MLP neurons of a small language model. Each row is named by its layer, matrix (gate and up: input weights; down: output weights) and neuron, and shows model dimensions 0-191. Each number is 500 + 50 x the weight over its row's rms, rounded and kept within 0 to 999. Numbers have three digits each. A neuron's up and down rows have the sign that makes its largest values positive.
After each neuron's rows, "fires after" lists the tokens most often just before its 100 highest values on Wikipedia text that the model never trained on.

L3.gate120:395460512501399461558509546547419403523451580486495427487518495563472598433464548491530420469529512405501587457470475592550481563508492405590575589414413505616493514535508562435490479526505494447482487505489509424564512503450500442527596507580470464526474473461564480538573492484557490463524611455557521460474447427538489481451385564544590511483561484571558560518516505563518540552560524530589448468472514483399513528527459458506470521454529548452446461411471525506442453533546504411454528451493531582603526494488576549488526593505475441528462487424481473553519570556462554428
L3.up120:517391521521463535549460495538484546446507437538536514549457493542620512610455583390424467542403487420474408575461579505530486523627537469517457467472488547506482532496514539523452495471521499433589387578547540453507425491523538524514521529537511509556536432504479523516545497540411439539525527530481457466523445431455479552504532504475615506512484399539423506512436440443464570420394523489530436462487507440524484546577479492457459516533436603479510504521402418446472454510503439518601569407523447512474541537530473538582563561476431528563475518475434536504492543440473565450
L3.down120:512511586515566558501384527426475486542462481497532440467464459451510487521441503521564570515486514460465442592582485431473563503627574437555528547468469459408540527408415448515507553459545406575383400506508494496402444514493535479474423453488488508488515468514456451478518514464508484559492434489552430407463467467504458523500582478487475458488517475368485507514408513495513555481353528467483448562520523510498545478492532383491464514558524433524451489431558464599447417532496498553469507507543508500365543528480512423431519563464479532501495533500522469500467573455534494524
fires after: " g", " G", " dec", "G", "==C"

L9.gate115:426571553564417555467500515439501472531466477450523506487468464576431446488561471452547456557520442537512425555537544481454487496559533432444513511521504453418404468548632495435472543405473463485438456465482444428421530471537608462448450521623499492528518405462505556458495525478470461462516452556541469593432481451439506474548481479525496465533578693491487570439449508516430526522517536482480482533436433437557503454504496379633459530462540521515574513543460507458488468444509552501488460568480516484485569524456513482445380512537581459470434432581529513501477451504539497519
L9.up115:421566459508427518478522568574567490479570435464473439559550571509486492382560432456575486504553438504513506565495564498470444483531468417550559419468573473601447472599530460478556517541554532528466489586539560399454517499537522535498498583497469536462548522450513480480588563563469428474517519428468555464466480563532544485503467509448513356448536506460515516434471402407425490544363472501557527491456497474519594463443435478484519491465504485423458560433453497492483449494415445454525516495529475445470528514524517523498559452362516406557410484523470508429479529575423526439
L9.down115:473519494419497500544422555460625469516576519486426568565428565547472484451480483452520510529626513485525539572495485416522438508494495450478485568452502556587517434479606533458514554533545523520562510490389511464446476506408484488607580520543473512477565415480455569491515532425478506496456483520448520597511484523564529445536437521545444567450554590423530488580475419476564456512533490534502506516495464584462539438607418486472434529568476597523478466549538463459550455493551506508463500471428481495537598484415450537539454548474508491478441472454468541424422547463435505521
fires after: ".", "\n\n", "\n", " Bet"

L3.gate174:487427566422461480481404484488514479455429466539390492608556561524500530492544503388395456483523492566493583473540483493520516500530563557521461523494477473551498517488551522427526513434466408450415556378437486399491520449601530525514531587535453457446536483566531474477539461497477568477494473410535446544468492500531420531500525536484597476444506479468445509507633564571482444547590412511585439446421475524517515506480502493500371508592547538565482544459536548452530507529464477593447466528455528441483561484530574527570438495507600471515479527408583539506520645449412492468
L3.up174:481493549558535560488456488527528542505498570491355515503469550543511493532494530417523438522529510603435551516468470577450545536512547488462477547477480392473521466544502546501477531535471474455509498536485462520516464567460603509679520446536505524579523467426461453498456529379477495467470456474500517413481607453477532519472548568513448539471527580513536543538401481444571548527485377487584437591533390498545380536557576429528539543487566442525412504480544526544509459509445494561478389455542549531572505612521518499485571432451493502537487542488542424545546519511528468532
L3.down174:529568451517581539491521458497502555501445492498565435548485457486629503472499583540451434548539530426466424537559531445425490557476488564466455510473576464551565493548517461594493436457450557435551490536599497457430551476474457511513422441371438418563511542508468498484470402559491458506454507477523382522507462512503472475505502522438526485524524503476420435448572452470491388551561544560517581497535511524504543582454481390499508539538395492536486516487438473534481520584516378566592517534536469526502503442559564574545472577562548456514519555533453524540477538542566536492
fires after: " s", "d", " S", "s", "iss", "ill"

L3.gate284:459516527485498647500539478655548480492483465498452504546528494504454466459422480481499574427329485437465455440492422494466555431483443431489419526534517459548512456426553508528446458546438498496420384484550512492497549520565509497503474464518526505507505518394524446549456442575541499441576565492538460541594533508482377566599610465476547584501536447478508484530505507405484620520521514479541616582500487500569466618509517491573476535478583532492497457471494386621572412566551534461472554493456468524422611523468456536519543459444566494418491536520490559538493454461516491522
L3.up284:557583480552533575484480475527550493485514490442445536460468533452517590466539502508451497420478575491368465463487519521539512572498456495547448520525514512499517487520503431498562584541448483456396403521526422473493588576544533526479475490457497548552524477535415484491519493479462465522567412557581451497491471492481446539551588416455563527429479517547500636473481415533491517598367563546488552495535494477490495498483492462559508478394504480571410528553615529438532397498594539470473525476560515516587504506503495581481616446578606565589464435489459519455456481553453498492
L3.down284:515412499451437493467493428439578452553523455496430562473506500500522456499404432489522494557531571529496474416479499480547449619462555591527541464503548516442465516607523462524478530551450431485540614489502561505447490516552540464508566481593568555431503456496537456429448507547472584559555526516438544469633525529577506526451519586496484512467425539427476478434510522513462378414484406473464487459439428548497491482504549530540575491488434548447537450489568575424462468531499436608575523537447471526518471434470487444423414456494487561488467444512539552503478491520466439432
fires after: " M", " m", " \"", " sub", " Mad", " Sal"

L10.gate255:540527448436516519427465515509558542503550477477432539441582462551429485447470540609499552454507457535539436449449557456514512497546406677569618483457515526423501425473551537472500484517509457512519445501519507513516486509444454418475424505483446451456420557505535496467432492488491505475442572524535449430546518398512507436509551598495584473397430489441550498558478469542594505449531512565460512524437573495500531462490418523584541454488484479467444499476462465483498347422502521390533522569517479427520497471486520478427445409502547481493517499488486447540476493437491523571
L10.up255:527541484495504528448481507516391465513499500543436448484413574496458500463536470501406527408474580527563465513551555535452479496462456444500517510529469529489473537508523573498505475566510449531517422461430463452489494362588510557409521587471490514483506484543421474530547444484538453458501544573578484446517489523498533458569596478480530479434475557596430476395541400518476483546469469426420369551498547423531555483471536491520402494519542485475528568429609488392489551445593507479489455459507506467482484497484485557508422484489476460437428473547486472447517534498563469481
L10.down255:551524529534474507503513506599518582504455501535504500483497404504440565390526550505396454482490481476515513457518535513490486570527406454532472437449524502478533554501549469570483522476447450443436459426503467516513535421524506529512496515447489473419479505497561526433493572483525498657475541492516535541561520458506545428543433515556519445497576484499580431499591438486476533565501436493485467554566588507541518532475510514454479508345505488526464394472543563467455369520611542549432498596480492446534513533477476446493468487462362492480504569493586475495558495449472496577
fires after: " ", " in a ", " a ", "2", "| ", " of the "

L10.gate86:515540557574519381473507477566557567529474471530482435500427536574408497545497563544548430449451500479477528525457452577418486466564558475447504479517544476470511482457529563493576531487516406454516496553506479377486455430484540467528547444481524450641360510464475420493436514451530474489608456502446489460554482541449480560408485538449496526407556529563434519496469586528582500533428577526438453599431497467497462587476429542412553481503467555481561413474439474563427533447556470482490554538546554398513475520464466566459495457538613522438406511478598485533518457409470476547
L10.up86:484453615465440476401522507545520505498472513477472500461498574481549525485561512465582370424505565462447441590421494581468589499507523489580483444477449583582477540533517484516448469514488577461549446520577486522425472468485505515450576553521550575618452493554530490536471505552458484510547508503509507468529437497567397461473546584524494510418556451563535502518463542477527542528515552565456541500428599626436454518534470493504477490464475504510549506471563558502336535619574573483497455532559542433567497541517525524476486393535581503457489500551566446427512454556559503565
L10.down86:547490482544528483481502482500534532557514423532560445414483518513502510503548492531466497429445514425557523487436540482407465519518486467509461533489471565416449553471490572559510542497561454496457521552474556548453530533456553509488452475449453558507548542560502388493528505409554486459647528521485563513524495519560455526475465416453524484473510533509552512492476483538587514540484506535448420497559600509463544494545564539423494533484477463468504456522463522572570507547486517524511550560562537470441481554500466512390456523579521519412463495502531516509453508478483531484
fires after: "| ", "–", "1", "2", " | K"

L5.gate439:542574499542566508504466457452451552472570531425564464476431490415601430552515465491462474527530538550487498503488470523527510530388510542549478328508497522527468457522460496522453489582478531550506484450380521514396523446431534474450546599544537518501398479527507481506517504504449489520570391523441542561485507486524458427509562494458499520418496516512482503513493610481605437606482572411563491511428602504445438473508468522606459509537543492553547562436528442545494582532490478508591550603542495534507482453414513556505528510455500481502502516515423540573462404519512519467
L5.up439:551602525508459563497463506493445482474574445540445462524532573455487472584509523481447540523452515475483489473424484553452503538492490438418572540549521386538492442439492485502500496541427516528466522507456549557473515435629456486596528548444391497489500538545562493456522459407371449514505450570498564408587567588457573529435524490525372437538475520552532500529490431467534444515432520526450461551516459493467544514588489470501509499639468483478443459512520481540476529501533552493481442593524464488428487530455446465517507558596475368471438436409516539490519497602535558649
L5.down439:473377421490514453493601454572454431516507491464497505479506517476520557445460511527500410528464481516447532582482537639473490537510516531456513541483448529440500524461468550467517492536517478527568475482509521483497497419473516422446457388444489462494473389419559469487524437549480485485384510476522556454500466517515506507458454514496563508470528576500452551466562461523579535534547609475560510496544450460500429521551432513403504483496538461580484523486486545497422561588578585432417581422472469372514473472470443525534460502485533469524540424461426512453501537502435427621
fires after: "1", "-", "2", "0", "r"

L3.gate566:421398542526489558503519531494576437494592392516468510492379493488458368544487539563491450574449498425474503444504531477468474547504460534447460409440623593509499481531537483510476496458588510431428531425525473509492553404494555525429465487520562609579538461481422452462467438453478482422515530454528523475524532481447507543492574558439509443530470604458500460482496497552483543505544525444356599485541443448592514489506506546520539557440575463450509374480544573492569474514559569530550512631500492471508519426462516543533514562489428503450482429514577517561546474491455522571
L3.up566:513482619462610469602548578536588398502441529426418457477451546523501468534526514541475495449539487505443458545405500467478481527517603576442502458575483493453404523509558565414533493502483499481512478424533497450570527456524537581515487413484543485537430524588548631555572458472459490519457421494515418464494539503495482579492484543473499483558524515532589433456569496545465513427510457518537490468465513547510498473532515550538554474550572509447488479571468536520500524538575499413536518503521397501494511430511445495488514467519455459487508456528549519454534514550410580552
L3.down566:551441560562493446455495564505413486520530421546470462413519356440437547466502593541505489529499494487576511480524516523536476564546426423510571511555498487436475575471509489476489532514546461588493468565584514479503498487510515568483450486487485584487464581453520584493536510526551484527483506413489533482476434487544515433486532432560504513506530527380446576523500493457509500577548463471421495589443506509524566456422447547555512534473543478484544406446503438584492462508404515481469600462458458502469559514493502506445469427497499403478534476494449608388459456553504528558
fires after: " m", " M", "M", "| M", " (M", "- M"

L7.gate133:500469647435530522486549432548546515515448464563446482573447583539455432548527442535505472554552463611512545587530546456515507515572502647545530586544480410543405497483488399472527459493460605452474593478551492521452484570574590455515439479443571513498458501497449507588508434612490502451467473527436483526456545547394360560498426439504498542491488531464440490503514544601537458516438503468526497497518448574514461527475518495565419566420512474503433415525475530479458550529414432497396476528491508496483509550545454543526420459511534508531448427512530468472457524510553581508
L7.up133:463613470480548520547519512428541482431485519527448510520485519522517534491475435477451530411534481472484502437484521505482482540542466487492547465351449470564467564528475544498389549517434604463500489544530561510525488519587466522581504456463420524482587464469526559502589532459428561535476484468430482538517386525471437457431444432469467471565498518437479489569448548492531486504536509505542523460573467481431565520394479414575361481453468549444420503474499457608521513535511479497395474395503405566557456510589534593558504496552544601575489510440506467429523518493440421521
L7.down133:462470542493495526532486482574572457572601502480559485520475498494454484592525595500463490546445480542459510420444478500455484502517510457484486580497512555533502404615527467505523508486575482487566562540515547548528517491425478477482559408525451497507450470498546550543442456512579503506502474530581419499513484512554456511566571521612527455560474537427550482444484452503510425497609515564552553470486482495569482461467516503533509557575395573564505598512484555426427501539487529535471436483574455496442463532491511479506456453464516495566446392526514468514477476513439602561
fires after: " S", " K", " | S", " I", " s"

L9.gate105:508487565438487570399536465519470628511406396458392412501486534471448513526466487565492488473512520518512491521499530552425501421468538513481508561505487488472460499443493483511391522536522499539491478517446460528500365423443539525511528532531492544516461494497502449521454455433521488456497513463561546495478479530458554478478472605470504495412586494574521429510427547501586554518520541522550496482522443407485525477524511539535540438518628437515434366540503456617519548468417576492492533439442509478519508558548466510439513433590495501472336596511513448487495387486515433433
L9.up105:448442542463567507537485506569507445568491379496509539487464464552465452459474579549544419563429483475494398467496447508502524544548521457517435449499487494564551556485592470548505518578553499507511513496630562417485597450512570484491523501452542523529498470539507499505465492533471505443454448465528415459464504396523438512456542530499464463575489468518475523466514492463532557445462462468498429463493462441523484610473600491537485495512498536474531504356515550444473544545362505494551552446580362440557499487429406528479438449563583400523533514473468555455564486467439542525
L9.down105:447540486514513504470508450501476542528463481542470461491478543459509460513530519529491508515548487539535479536513544526478502491458516482478523514494469484493482486509476515549542526497473482509493510477442426511526423487502515517421495494465543450543476496458543484513491484473517496494532437467554510547507436474463514480531480491519502526466492556506511438581527484576538484537444519539506451509497501490465507471500451511476481470515572490545470429502486474521521500479506516490480483513430505458497494458470497483491522494488490498476462442518537528495442501491496468404
fires after: "| ", "13", "12", "- S", " |", " Crown"

L3.gate47:522441431524534424478469482486477486483446506428558434612553445398495522522521521621505432434466488453474447478431534425469491528522533489494400516572388481526496498437461426496398436558516441394472492533399601516466424517488520561531482476408521439556518438523521479530464491516500390505486506511488506532481486623542514525398540541520527512521544521473513575505492584533470504517472480560418469521484490550589546534550550498559481542511507480505550405581532520522451577422567489492398464564516440422553481452480537481463510526530473488546500454431425580634448555521496477417
L3.up47:594409567449619478508540513526497470546462499488558516484414614521443566485483464536545537377503428506567508525484501432550424611546571544533532424508483449596493434470514544487472571372529517503482543510494433506546526502504517574536540512426533481510541440520515547414510474456532540464535480533520480556472391543531475498431500475635501523563440503515498494478463481502472436380625513567448632472475540558458590530550450553523534537492529406577557526510491478562494512474454475455480565492458465479361471522488523590435464524407533517530541531551529488460463525492446537500
L3.down47:518430505535484534559479516470565491454406487491433509484449435505456519511520415528437454462412443575414475503541487494554542454473442405449507465454421442437504542465515437467511550496480522568486546655469567426490420511484494546601450509598480467561477490518547534489564470450551553511476587476559585474558472490533465530450570411563474512553425578515416499466540560500502547512524548500568492435465581518549573476614485619474491501516519477514526483456550562469513667419588518524383505502473563473472506451487514545521423480481414503515489581550453505528469537455443524422
fires after: " f", " F", " p", " prop", " dep"

L7.gate52:499515465478450488497507451486476469474497467530523508414424448582518454520453436513458516455555450504527530521487523436488413484482477564439516467492519535493431466459541513454438530415557462469440417548485527450439552507548525410529559492472472547562448435421509458517439453433432429554526480557617523456676437530578514484536520487512556550409475516482558497466486560567509533550472526553453511496500510461499517438498445528680591509545524559511535497438442474563419473491498555549472510510570483583505507449553547480428477454459448481425484495478519546485522569516485548482
L7.up52:528563546482542498558572537534494438505561498534549544443441384506544557538443446510512553485567494521495602503552569497502514511533499607401569442515486429504444499530461456464575525485488485427481466553498517522495449518568469539571465555449522485423561448464548518393426423491355563627439510541404484465583483575526510490540554489623505487479485437473513508508594475590480556553498482563441580527545542432518506430595359517536545460569477505502526534477427467522570522457464559517520441511501540614453488476460509534468476465486466460509512586518526561482490507532557538451
L7.down52:539587512488476449482483520484505578514557521520491478508375431393486491530477464484468533429528500565457618415495495530513532526487479528553559531601535461482558525505413540516622524535573553476537497396496462611560422456491470548530482513484512465403529605552570542462521555542479590447450508540446488520422531466449418417567520464515474428491493461485466552499523450489557417544479516485505461569547521468510527525543370504477524456527480493478483466603534554489612542471559515377405518499408571544494548495475491492514538532505460482459519464442535501528516494476496602460
fires after: "."

L7.gate584:493495536386476498382501487434518446482391536546501410548462531460563565522492486430447555517495604443534562481552502526461413511493556474479524464486486500536464488458590524406407457604573455447515494561519492416392511465463569557466434509424381590499472421494504491516490590496481576476498519618507589451532491579447589486498569544488505611389557541462496499486469438529555488548465517470560525570503429464470552469521523448455419557510461435504460537473566506498431446546496495435511459475520508451393427489537531462509473502453519503495546544617462450496531464448553532423
L7.up584:596554485545475479413478430561385498475506462551479501477468496514544459511450560540508476540481449453451491450495539510457435546562443468497501508473581513558344582485510659473505408565541522547544500490568373389418427453503545457424493500452534470600436371512498528506587504485521538493492463505502558359511483584482581656506508453451531474469461434491481508380472527437575488511439444477472509475532470503540578580521474519488481529435514560521464434441566459409512519517495435476498517405436477546471461476468479485497449462526422396463442495477496473433518483451541575527
L7.down584:408558449453468465498541491525456437464476458508490447571523446630484533437573560462503577422416403433488500471597516500478473481488488502528525556478472489483501526534433446605446437433489490476493501524556497529480582560443473529429534490427551579475459503556485563436470503481496510470509495458570508519429501469515533474477477484557452547492560494536519511448417439508545484471469558530470478481498487527532437506502567473473552495487466585393399490475521469462524516652574382562464466444452391511463423575581400450535440536595502485430401572530523507609407524434520532492
fires after: "-", "–", "4", "5"

L3.gate408:564446528540510551412499541492593478499501517463468532530529531515470554471438543547548491445527510529498559442546501516487466584518536516503470575479465471583486582461512529504425459450512555461458526561507464539448505521529520580519468502531507430511454450501570428507513603442421519589437519489516507473624511438471521449422504500603472533381497530418450605537531532502470523496525471476598523564430584583528453550474562483618456515455518559419374447448439481595513450493511530502461487577446451472586536504466530615564489600476458563481481402576557478511494487470429518436
L3.up408:534487561618488472399440435477411580507620539463403606505412526570424446532535586442547480419553529532489526585451427563466510479528562465468506443380465511563511525522565606497526633497483531495506523481515502431580432444466460586549559499506550463526517547408527456495409544501522482484456440506432456538583515500553451572533522606569463444567505491535562482534568482509462455411469479535568522504469599474548482626505527526498423527511561492442427477553544509540488547500472556485517431470466589455504487536497537539564505473510568497475529469557556513467389479502495570490
L3.down408:528592499560505522490553434465553481453466504457468514445540528539522486520559476426505433474512384496584507464450433505490517581558617527537459565438451555546535508490537581537485497493563496484524462435543496489480432495458480559536423542456512504549485526547521486460482595653481445480468525583491438524495492548465524498507557477581498555462508482403452428502479511431484474472456443543507585439487487599512481494493520495534454462462491571381483585524419530496635482522462493485498498664478546530555471505483560481510508506527579528519568442555517458399509444521431529634
fires after: " S", " s", " c", " R", " | S", " r"

L7.gate366:494541463450618452503485574511529545506522512539467511491474526581505464511599505433470527538532597480503458502520552545456427503457487490524437484603496534509460496515525561556405488483496562497480471365378378502522401473449535557479589459470521571516545553419573535542467488505441525597533437588450464578538427464514540460599553499472485454495529526509446569540565474530476463494558581563477466624455513444523500553503501516466484525512612460427421477501474466464557462461436623520452454573431597429506504540464463571449504463448475484510512562435444510445560438466436555413
L7.up366:447464568484522538596476550521498596555589570493446506496510524520572419501457554479498461508469576502595506481477477475546507482504443446526534455551583524472525544577478545563452535428543503527496524558442518471472421502451504448486522573468496458534595473527545491489523446528498584601435501474540524565502473568434465426552519535524445431616488489508416510524453411488434531452518450530555481498486446414472482506586475503395477542551534527486533525431453505534511529511528540528556417462500424507510607444524457499506540478441677493363492557516407585458554527450520520541
L7.down366:513496419522516547607485466563536530517462449501505528537509481515531513514525468492504509542478447500536522508415501466467474474530408561450523483474481504458528467483616488552575519519542500444519486604520550479531532526454525460549396522486465479561518483460472417469459466490558508366451545436575414489618364483425525478457435474546484589521491577514524452527499579519519566521499440482611502450558450497475412503579504451436508461519441491476509483415539566540403466568519436515558551447657450545509490461513526477466510502502493509484502387427403506483497552573541522514
fires after: "2", " |", " |  |", "1", " of", "; "

L3.gate321:515487488383579513425457450602480509457453456444477526442472528432447533558613406428554552474635555476518584505480531515501519435558434546533533545473477525515480492532520481530515535392439532563460466417435431450458400463378475473471460452506390548472416508529523497513528492438509426462517510570493525472481484547545534428475460454446520513457568455523534565529492524551548553513451501476446488434402459484484525464492546528512506545471577518430408445573544449493509471519534472446538538516543586506503416592436584545470510577397445445477465559497509404503443518459515533433
L3.up321:514509536529468464628542532446479424514591522575516455533496509607482472429460553622494551496431455417433436526461456511545485565473491429519475459498516481526506434462507566538487433545508510389470535560477552611566614508491504494462630506517473519531531494495517537514468430560456489518545456510565488440505446497520461543551482486513514562587483552563467514438481513489544394560496582503466545510502521615502553558425521523562446509476483501471532539395423511535524555503542518469427468436513369543437467464590439459479442490598584648461467402468476575394525492523560522573
L3.down321:499547437574518491598537556494553485466553570536531510507553439529465486448498502516515533479508489471455515419519481403567461570458474426488420427489469519572593490455515562473504513479453523414520517553531601586519637507530487532554559501478449494464563429517499508530467487558488459545537508458553418544517408478551492493526507459508441552559469435503552557426515456443509469511540516490493534463548465503571474547430511517514470484444440523486502524504443481565567543476498495542483514492672395572467544529528451440501504523558566477455491481492493566449499491506470518611
fires after: "1", "2", ",", " ", " U", "0"

L7.gate404:441478520479463496485486428482510451516510566481503499486522574530445437512466540442481431458433516498519507524554542519505490439545495543449460530483470461493472503522484576529488588455379480530411495430382405524475380534519476438420438456397484447496542524467558497446486455539402469511458435537468517480617554504453501490567523579528520495539462544527503463517511485504463494534624528531415479510498538504420576380521440530467526475536493541450547521474448591467479467480518526458559467526579539531455462631469497498414526520538559489585431444455416561537495537412451565459
L7.up404:540445481493483431501340489487425501503474557503498601525424462587513533544519539403475509573507454491552490508564622558441497541497535469588522449481479441391455527535483477581451460505547622482585520533494511471512514526534469558529516485546474557521467558504564537519566510480516486516556485444447496476463541544477479506480426532525524443459475561463532465473581515587451461438501497558398452508488474567545385416470537471507506475559521478491535564444437388516454547539584475492475463489483611517633473489523555534552431514487576389454490465481517587415488457469592533539
L7.down404:571493486607495430453539415466572490459490441484607511502521447542457464530507551510514552498531517419490509522491515527584481546501521331503476594545540459384507549451549420507519435480475534455528480542542404548468534507485502427595612449447486456556523452493572483583481492506536480468369549458510531495465499469531552493475515508507463457503412460579505486489427513542524517472469451530486525481565511548559526495477504566536593495490563572513429515579472554468489383558576413564433548461419433482418455532581533566561446505474477616440494472520475470603566579559420450479
fires after: ".", "–", "-", "7", "-g", "2"

L9.gate340:603419533415433529480554514566585517567481562579432533457512527509519526456621496480511491475534515593479472597433453520422528414527599374484477465477501483540496478477530443504521529549468425440440551552518545525501515474454473553466548506492511517532505466530478438423427493517544540461548440594636490461528524439417500412548431521454442491445526609475515475545548540536554475543436577525492493543512435479467459540603425563447539534501523437506509524523570405547531498574427469475401545508596537456482501471534476505483519496407487537460446482614560456489456494515442486493
L9.up340:443499466511489537476554521503518568474484613550581500381587498503505494500557428678547435385504446513569549504481517601526526468506449452520473486461460562478556418442520464478526467420464476439529558397519515448479514500536523536416526565470546552560510472480482490442454554518529491464543417542509511535447569482553511516509515467467483514558466438438520596514501504489520493495487481605533493607455491509473477476392524575406531526444537487395523479521431522413488467442538508580376432467514577449499506499496508490444443463580492470477519476512463504535506546491386484533
L9.down340:469475450495491456519520548499588559486536456599435470491547504546478511435494419569475491432502465475589491517479527512504531474535475488472547469434404593526496501517557558492505565451476436548475522496550431448460525571406537584405517454473461520468426496484488432542413528394482514498452534520665568422450477421561575466447496511446530409520611500472504546480523383512528495497494444481516440420476592438530477545421545493531463417485540446563520441474431489511435564438532501470463554524578399524538423533515556434411457558552443461458539487511497522407492524548534473422
fires after: ") | ", "–", " | ", "| L", "| ", "C"

L6.gate676:527501485459463428421469432491472507494512568370471540485460620548513516492540499542438497577491525529538479573497514536453498474436493426572471472544488483458405490547489468449513557514537412464573608529444438418485510536525478514480505499432530617508412476515527488515517475496406537534427476526498570490512463514484505499465503449457466566444407542544528566582520507439529468569570564434512469526590469535492490559533492459479429468583595501530558419422547470545504536484461533553524541543550528513519419552534507506507519550437528462459363515498463453450594598520471441466
L6.up676:542419568516474523404553487498598477505451465525539482503462542432516428485495438572436485551501538549475426511490530513474436499501468509475506421506433510581471402437478545473442437572501475480492436458492518466458534535559484570419512522516493509456405490553534463509564502492507464539518518501479462573499474434514481541556592528576465507487499599536597470560454586444535449577490503442442545492427519490583524453503579517554433483522567515475430517482563547509443493479439468454524466458535541397483496490429469475523375575503465397536480685636505557478525530543521499443
L6.down676:489623538565519394410611421462424448545440401532489530468558524511517497529561494487440442498578474517508480474517485567472472451579510485456441504464502460530471539438470442583475530510555548577516430442490450479479425470535519516414533530447515482498465559452506485542462466438561500502573491484580594455528554503493525499509492577493497537455537510411477428522469486405516452474500477525597394511550545469543490496403524510569545517448537511577501449466486394472569446563502538456425514461507584490523465494561502544487623491519503456485556463520398519484514532501544523466
fires after: "–", "-", " - ", " to the"

L5.gate693:474429551500473498569408610517505489445517520588427546445512554463438554464522452556492560465502441532491481511498525501467480569585552497522539424492576478475433535556543480413524490512497584515512410506512431435555478460508607545543537512432543511511442592464483395485506436478505549471554522493494538547527512482505496557548476594494464549541519542503394509636506499433496464434531534427466388548500514572536561504474498428494401597505460517549485542497489416487478503449603468621567506536517461467479536624436503521536524557583602518425441400576482549544488481520449528410
L5.up693:460522514536571478487409500534467523475579458426463588556467515513643473495467512523498470486508452528613478405543408500533502491480516543348470501450556472600465422597520515434510518581534517502542459536540475470521452468424489532577464510499452399515545479539585536516562516452571453501505473404434515449524465473499482546503408515567508435489520424478380615576460468445422455460514556526431506574591452401502509374529551515483522530495560439532527428481561466546424544538541514465572472445478562474546507464444399493456503453502515461556512465485474655553496411510500513524
L5.down693:476569555518439476439551511451585460482538464492590478528567546520453577526476562437451483474586448512467473471634449497544504566516557466513443553421557522476603528503468516482534540499446485468482568500486536522482433491460543561493600548524440535473479558435464468565531524533504546494459610553478557486640508544546537564472518573526577495510603514403511439489517550344519536478460434557450579451516502484493598526480429530455555570494511469469566473618471501581465557529529508471496489559545475518583530543453431488522419496470514523552490491522494527526551545475550517572
fires after: "–", "-", "s", "f", "ust"

L9.gate570:530496585394412462481498505499510489564483331510475493431480584545488565523462453550549466426499465457466518457492428513491468523517560521427444527520521489517481519489625494468469485489533478477434429373489488437453510457569501500450507582483511567457445516437492578467465491502615473480581557531559506390572556401598471553460496542438555463439522497649571551513504503537602549464410506523515507577482521439492459524406558531560563497517543523448461476452484503504443575541454475496544483485480519442453503514378566547501466421478544377598514565507458458544498476478591474594
L9.up570:500540558347509419395567529450552542543489473556502532436592462571459479518556442498463430579501536513512484555467528537455491452489516490466518467512402492502527458560587546493491447486544489533457427404484552502521542463495563518494499515436399488588473622451526540480482474479535478528582430491584563489512462500585450568450554602415472486471553511469531511488460568520601538485575531569547411529446575579514443487464518540427501596534508579515469476436529494451511507541447488441517504533527529439528489431465453618506521421506469405519414518543538478510513473473527454479
L9.down570:543513492499488509484530442505481561485378422497547489485522551551429536489525506505492434504457374509390516543514484566463526512551527564445539432524555520527505553503493578519565462508542497538418527366482474530638590460521453519385400472491533470475473456512491497565517489432518516449606604505599560403418526468514592582489411596441485368416527504502523445503501522512522475467462548446584473459492551539482476531484511470450516516579542485468537416487507475473534545504595539537527515484503568344516508545457488491457499438557498434511384488449520450506578446573522493514
fires after: "| ", "13", "–", "12", "\n"

L3.gate121:533472511461522482426397441515483494533438435549567441580481511542491599603430541484530563616499485519505508497502512570598517562422552399482493499519456577483530444470504549468559462419544425519468427508408455458478475498444481443444540518475523560574415522564519416531527514501529455518588534538474478458554480497545535452588553507454543528460534452581535534450414501506500496458482509479548533496509556535409541518354540442547559507464522580406543456514506439471498500516536516614461500408477455577548517602530524544427518448466545463505471480418433438500473557491528483527
L3.up121:494439493462497579439456472527427465507532396490547598563574529557535574578580496460445461513530513504460510483526560500390427500521499566619470448488563479538533461533505527556461461426519513439574526423555519530565431495468533484341533466511400562582454559386493428478507470501461546545541467535578462494509437505442518525587553547510500478533500539439528551530504542567511467544488591441363546505600574502477507472462508535564509569479467480486535517451501545532535413456496570488504498417516485506455527514456525580446547533423479519445504512514491565504508488529473516553
L3.down121:522496452394546436469428418518488522444530443545496489533564528537562569499535533467492521520553521490519449412512439424635517468442509494587497574527516570595508457522396536449390446518531521459542509424406423435527525477481485532365587567521500521489457565508580459577447530545577490544628493448424483528544503458511496512577522503456528553399510540517522461461447445492447468446480502449467525513504528557424507509460506598491518569469522491552457530432501481472517518521530463556450506463480437404480467471475493460519498526480453516556494369571469578491544529567460552495
fires after: "2", "1"